From a checkpoint of a small transformer trained on Wikipedia: untied embeddings.
MLP neurons of a small language model. Each row is named by its layer, matrix (gate and up: input weights) and neuron, and shows model dimensions 384-447. Each number is 50 + 10 x the weight over its row's rms, rounded and kept within 0 to 99. A neuron's up and down rows have the sign that makes its largest values positive.
A block is one neuron, or neurons of one layer that tend to fire together. After each block is what it responds to, as a language model described it from the Wikipedia text at the highest values.

L7.gate794:66 50 55 62 37 46 67 59 59 48 52 50 56 44 55 48 59 66 49 39 51 31 47 49 61 58 48 62 58 45 40 52 55 49 55 46 45 70 37 52 56 61 54 42 53 48 36 64 59 54 49 43 51 62 39 64 65 58 56 59 60 52 42 68
L7.up794:65 52 61 55 46 59 57 48 68 80 43 46 49 64 53 81 54 49 27 62 37 45 44 53 45 49 41 34 60 47 53 50 55 44 51 36 35 57 36 38 48 60 66 58 57 50 52 60 51 61 56 41 50 43 43 46 44 54 53 44 53 61 40 43
Activity and process nouns. Final tokens of nouns naming an activity or process, often in -ing or -ation, such as plumbing, weaving, translation, training, rescue.

L4.gate128:64 34 33 49 56 38 56 57 45 45 57 53 42 44 55 68 41 55 71 57 67 49 50 58 51 27 64 44 40 43 48 56 56 51 28 54 41 59 48 37 56 62 29 54 51 52 44 50 42 27 41 56 51 71 62 61 58 47 37 48 52 43 61 55
L4.up128:46 40 52 47 46 58 41 50 44 58 47 57 61 41 77 49 34 55 57 50 56 55 44 57 44 56 64 47 71 38 54 72 46 45 35 48 57 54 48 49 56 60 46 51 42 36 38 39 48 75 61 35 46 57 61 31 57 53 52 38 55 61 50 61
L4.gate932:44 32 42 61 31 51 58 64 35 42 73 62 64 48 33 65 51 44 48 59 53 34 61 50 62 36 51 72 51 52 53 61 44 48 46 57 44 50 60 58 70 38 53 46 50 50 56 40 38 47 46 60 44 52 62 75 61 47 47 27 53 34 49 65
L4.up932:67 49 28 38 51 45 58 60 39 56 59 39 39 47 47 62 49 43 33 59 59 35 58 42 52 40 50 54 79 47 64 65 37 46 43 66 49 46 57 53 42 66 42 41 43 62 44 44 50 59 53 41 41 69 50 34 43 46 57 44 34 59 46 39
L4.gate1377:47 49 54 47 49 64 60 64 53 63 40 44 48 42 36 57 42 48 46 47 53 46 34 42 52 58 45 45 39 56 55 44 38 43 52 55 36 56 52 46 49 61 56 46 48 64 59 68 53 50 78 33 55 43 58 59 37 60 48 45 40 46 39 54
L4.up1377:44 55 50 54 34 38 32 47 37 61 65 44 38 60 42 51 43 47 54 70 41 52 60 31 53 50 58 81 52 50 47 47 52 43 53 37 48 62 80 47 52 41 50 56 49 51 50 27 55 26 50 59 52 52 67 38 62 53 45 41 53 39 41 69
L4.gate1381:58 37 65 47 52 37 45 47 41 69 59 50 48 41 52 51 57 47 43 65 56 24 65 40 50 65 54 44 76 46 56 57 35 37 34 42 41 42 58 56 64 48 53 63 52 57 55 71 48 64 43 39 38 52 38 38 57 42 39 45 39 62 41 40
L4.up1381:30 48 36 64 25 66 51 63 50 63 41 50 46 56 47 44 49 48 57 62 33 61 48 56 67 53 59 58 44 53 55 51 55 44 35 41 45 51 47 52 41 56 61 34 30 61 42 46 43 50 55 60 54 53 54 38 33 36 50 44 47 36 36 57
Word-final completing pieces. Final digit of four-digit years, as in 198-7 or 197-3, especially in lifespan dates; also final suffixes like -ed, -ized, -al completing split words.

L9.gate798:44 55 50 56 38 49 49 54 55 64 44 52 43 38 49 61 44 51 43 56 61 47 40 32 49 44 57 64 46 65 57 40 53 36 61 34 51 66 58 36 37 63 69 56 51 63 57 30 56 37 54 48 59 65 78 66 69 46 61 66 49 65 40 60
L9.up798:42 62 43 45 52 45 53 42 43 59 46 48 69 44 55 51 45 43 53 49 52 41 44 49 38 55 64 64 49 53 60 23 61 40 60 32 48 53 52 68 50 68 58 40 74 51 53 34 45 64 63 55 43 29 54 47 57 55 40 67 49 40 33 55
L9.gate972:43 61 52 58 49 52 40 55 49 46 33 51 68 28 44 60 36 53 52 46 63 44 44 66 36 47 46 57 56 55 37 51 60 57 64 43 52 54 54 52 64 44 61 58 59 47 44 43 50 40 49 43 55 56 48 54 42 47 46 41 37 48 54 36
L9.up972:43 55 48 43 43 66 55 41 43 55 58 51 30 45 43 51 43 42 59 46 59 56 26 51 52 52 52 44 56 57 39 51 48 52 55 47 43 53 39 59 55 59 69 54 56 57 66 37 45 43 55 74 66 41 35 55 49 61 34 45 48 57 42 54
L9.gate1256:51 52 53 73 39 52 40 62 48 50 46 36 23 46 44 48 51 74 38 44 46 57 45 31 43 49 54 64 54 65 38 45 50 65 53 34 70 59 43 45 54 49 55 51 46 52 67 47 41 53 50 51 58 53 53 39 57 52 49 59 47 53 48 33
L9.up1256:29 53 57 53 50 47 49 64 31 44 43 46 41 36 49 40 61 69 66 73 48 42 55 40 52 49 49 55 39 53 67 66 55 49 47 42 55 55 41 44 61 49 38 44 68 61 66 44 53 43 79 55 42 54 40 63 36 50 51 46 58 55 35 59
L9.gate1520:27 44 47 60 32 58 42 39 27 62 44 39 57 50 32 57 41 72 23 47 43 40 31 53 47 29 33 57 42 43 68 53 73 44 44 50 57 49 39 50 46 55 53 57 63 42 53 49 43 47 51 37 34 59 57 46 65 49 55 44 49 47 45 60
L9.up1520:46 50 60 30 56 42 39 49 51 49 53 39 53 43 40 48 40 53 43 36 53 39 36 51 46 46 57 38 50 45 50 64 71 41 56 42 68 80 44 58 48 51 41 49 45 57 63 43 47 54 56 34 49 45 38 40 46 56 52 48 57 54 48 61
Year final digits. Last digit of a four-digit year in dates, especially birth and death dates in biographies, such as 198'7', 197'0'; also digits and pipes in tables.

L7.gate162:50 55 61 53 35 44 45 63 43 48 41 48 41 52 29 37 26 50 54 51 47 51 38 56 58 41 64 65 48 47 48 34 38 49 59 40 46 60 49 56 48 51 61 53 51 45 61 39 54 50 41 51 51 45 57 43 59 38 50 45 40 66 40 70
L7.up162:66 48 53 57 55 51 46 41 50 44 52 43 45 45 57 48 42 49 76 47 54 42 51 57 46 43 63 46 58 50 51 67 41 51 51 67 49 52 67 50 39 79 33 53 58 47 60 31 38 46 52 28 52 55 58 46 38 63 48 51 34 24 52 48
Final digit of years. The last digit token of a four-digit year, mostly 0–3, as in 201'2', 199'0', 200'0', often in date ranges, tables and sports careers.

L9.gate1099:39 49 59 52 44 46 73 65 61 68 55 53 54 64 62 48 38 60 57 47 57 44 42 47 54 37 57 51 36 54 49 38 67 50 69 69 45 48 61 65 33 41 55 46 56 71 61 57 67 56 56 51 61 55 52 61 52 37 35 66 46 53 59 46
L9.up1099:44 59 54 48 36 61 38 35 43 35 59 52 44 50 55 70 44 49 60 55 53 44 28 56 55 44 39 40 51 52 52 40 55 52 41 52 70 57 56 47 37 42 49 67 45 42 54 37 45 31 46 48 56 60 37 50 75 38 55 53 45 25 53 56
L9.gate1247:38 63 51 57 65 58 56 47 52 71 46 54 60 39 53 46 44 60 47 52 42 41 37 49 35 53 44 57 40 36 42 47 49 60 47 58 60 55 59 45 42 67 38 38 51 61 47 59 54 54 75 66 53 43 64 51 65 36 60 47 55 51 38 55
L9.up1247:47 47 63 47 29 69 44 46 42 55 58 42 50 58 41 58 30 47 49 58 50 55 34 41 47 46 43 35 48 47 47 49 70 74 32 61 51 54 49 52 52 38 69 52 44 72 43 43 44 66 55 63 44 30 51 51 62 43 49 49 46 38 77 52
L9.gate1313:50 64 61 51 13 51 42 44 51 65 57 53 45 42 60 59 63 43 54 29 55 35 52 55 41 49 49 35 35 50 50 58 47 36 52 38 52 44 43 47 52 36 62 51 45 73 45 55 56 63 75 37 61 34 55 43 53 33 53 67 46 39 60 48
L9.up1313:40 50 47 49 38 45 68 51 47 49 80 46 33 50 44 51 52 29 51 48 55 29 53 37 49 56 52 53 41 58 54 29 62 54 45 52 32 38 46 46 54 48 50 37 49 52 42 57 59 47 64 57 43 49 46 65 53 63 60 51 48 54 58 37
L9.gate1346:47 62 56 63 69 64 46 40 61 51 60 35 36 37 50 57 65 39 33 57 29 65 47 42 73 57 52 40 41 45 53 45 45 47 50 40 48 40 21 61 44 58 34 53 58 76 43 57 53 61 60 48 77 45 45 41 48 47 59 56 53 41 53 57
L9.up1346:38 40 55 67 45 47 37 27 60 38 49 43 50 57 57 36 70 48 30 57 50 51 57 50 38 43 49 30 51 53 47 45 48 30 48 50 26 52 39 77 47 42 68 50 36 43 41 43 60 71 61 41 41 39 67 40 49 53 53 67 58 47 72 63
Abstract head nouns. Abstract or action nouns, often after "the" and before "of", heading noun phrases in expository prose, such as failure, use, presence, lack.

L4.gate38:39 49 61 55 65 54 48 51 51 42 69 47 41 60 48 65 52 42 63 48 42 44 45 18 54 58 54 40 37 40 48 59 63 76 30 43 65 47 39 30 57 38 32 38 49 50 54 59 51 56 47 55 38 40 56 28 51 59 66 48 45 64 45 50
L4.up38:51 50 51 67 48 47 34 48 35 38 58 48 45 43 62 58 50 50 55 37 51 48 50 59 55 70 50 34 43 44 57 56 64 68 45 48 56 39 50 33 56 52 49 45 45 26 62 55 38 67 54 52 55 36 48 42 44 68 53 50 52 49 36 56
L4.gate417:42 50 47 41 50 50 41 60 31 48 42 47 41 55 40 61 35 61 49 43 47 45 47 69 43 51 60 46 31 38 41 43 60 58 41 60 64 43 54 62 48 49 43 54 61 50 38 41 37 56 40 69 44 50 40 56 53 83 43 29 57 53 37 63
L4.up417:37 68 54 50 42 59 36 56 60 45 51 51 49 44 64 59 44 48 44 43 43 53 36 55 57 52 43 51 44 55 38 48 53 61 62 48 75 51 38 63 61 48 52 33 56 58 46 63 44 76 28 48 42 50 43 53 69 56 51 34 56 45 40 57
L4.gate540:52 44 48 56 50 33 59 57 47 53 60 26 54 62 40 46 57 66 53 34 51 57 39 63 68 61 68 31 51 48 41 65 55 61 57 56 47 43 44 53 75 37 41 48 39 54 47 42 52 61 55 53 41 50 53 50 51 51 51 62 53 48 35 53
L4.up540:53 43 52 64 40 50 52 39 61 47 59 24 33 74 70 40 45 30 77 38 48 32 57 62 46 26 48 46 47 36 50 48 59 49 38 48 62 41 57 57 48 41 47 47 59 62 41 62 72 44 68 67 67 49 54 55 38 63 52 50 53 59 48 33
L4.gate860:63 46 52 50 70 44 54 36 56 55 68 49 36 57 39 40 44 38 67 54 52 54 55 49 61 38 37 55 48 53 59 65 49 64 55 40 61 68 53 53 43 64 59 51 40 70 42 58 54 75 33 41 42 50 53 44 54 57 53 48 57 53 45 52
L4.up860:43 46 41 41 78 42 67 51 52 71 38 66 36 47 40 42 53 46 43 57 38 56 64 49 46 49 54 58 56 51 44 41 49 58 52 58 46 60 54 36 49 64 53 54 40 63 51 46 52 46 42 46 62 34 42 56 53 47 41 51 58 53 51 38
Noun-completing word endings. Final subword pieces that complete a noun, plus some whole nouns, in technical or descriptive prose, e.g. rough-age, prolif-eration, tecton-ics, collection.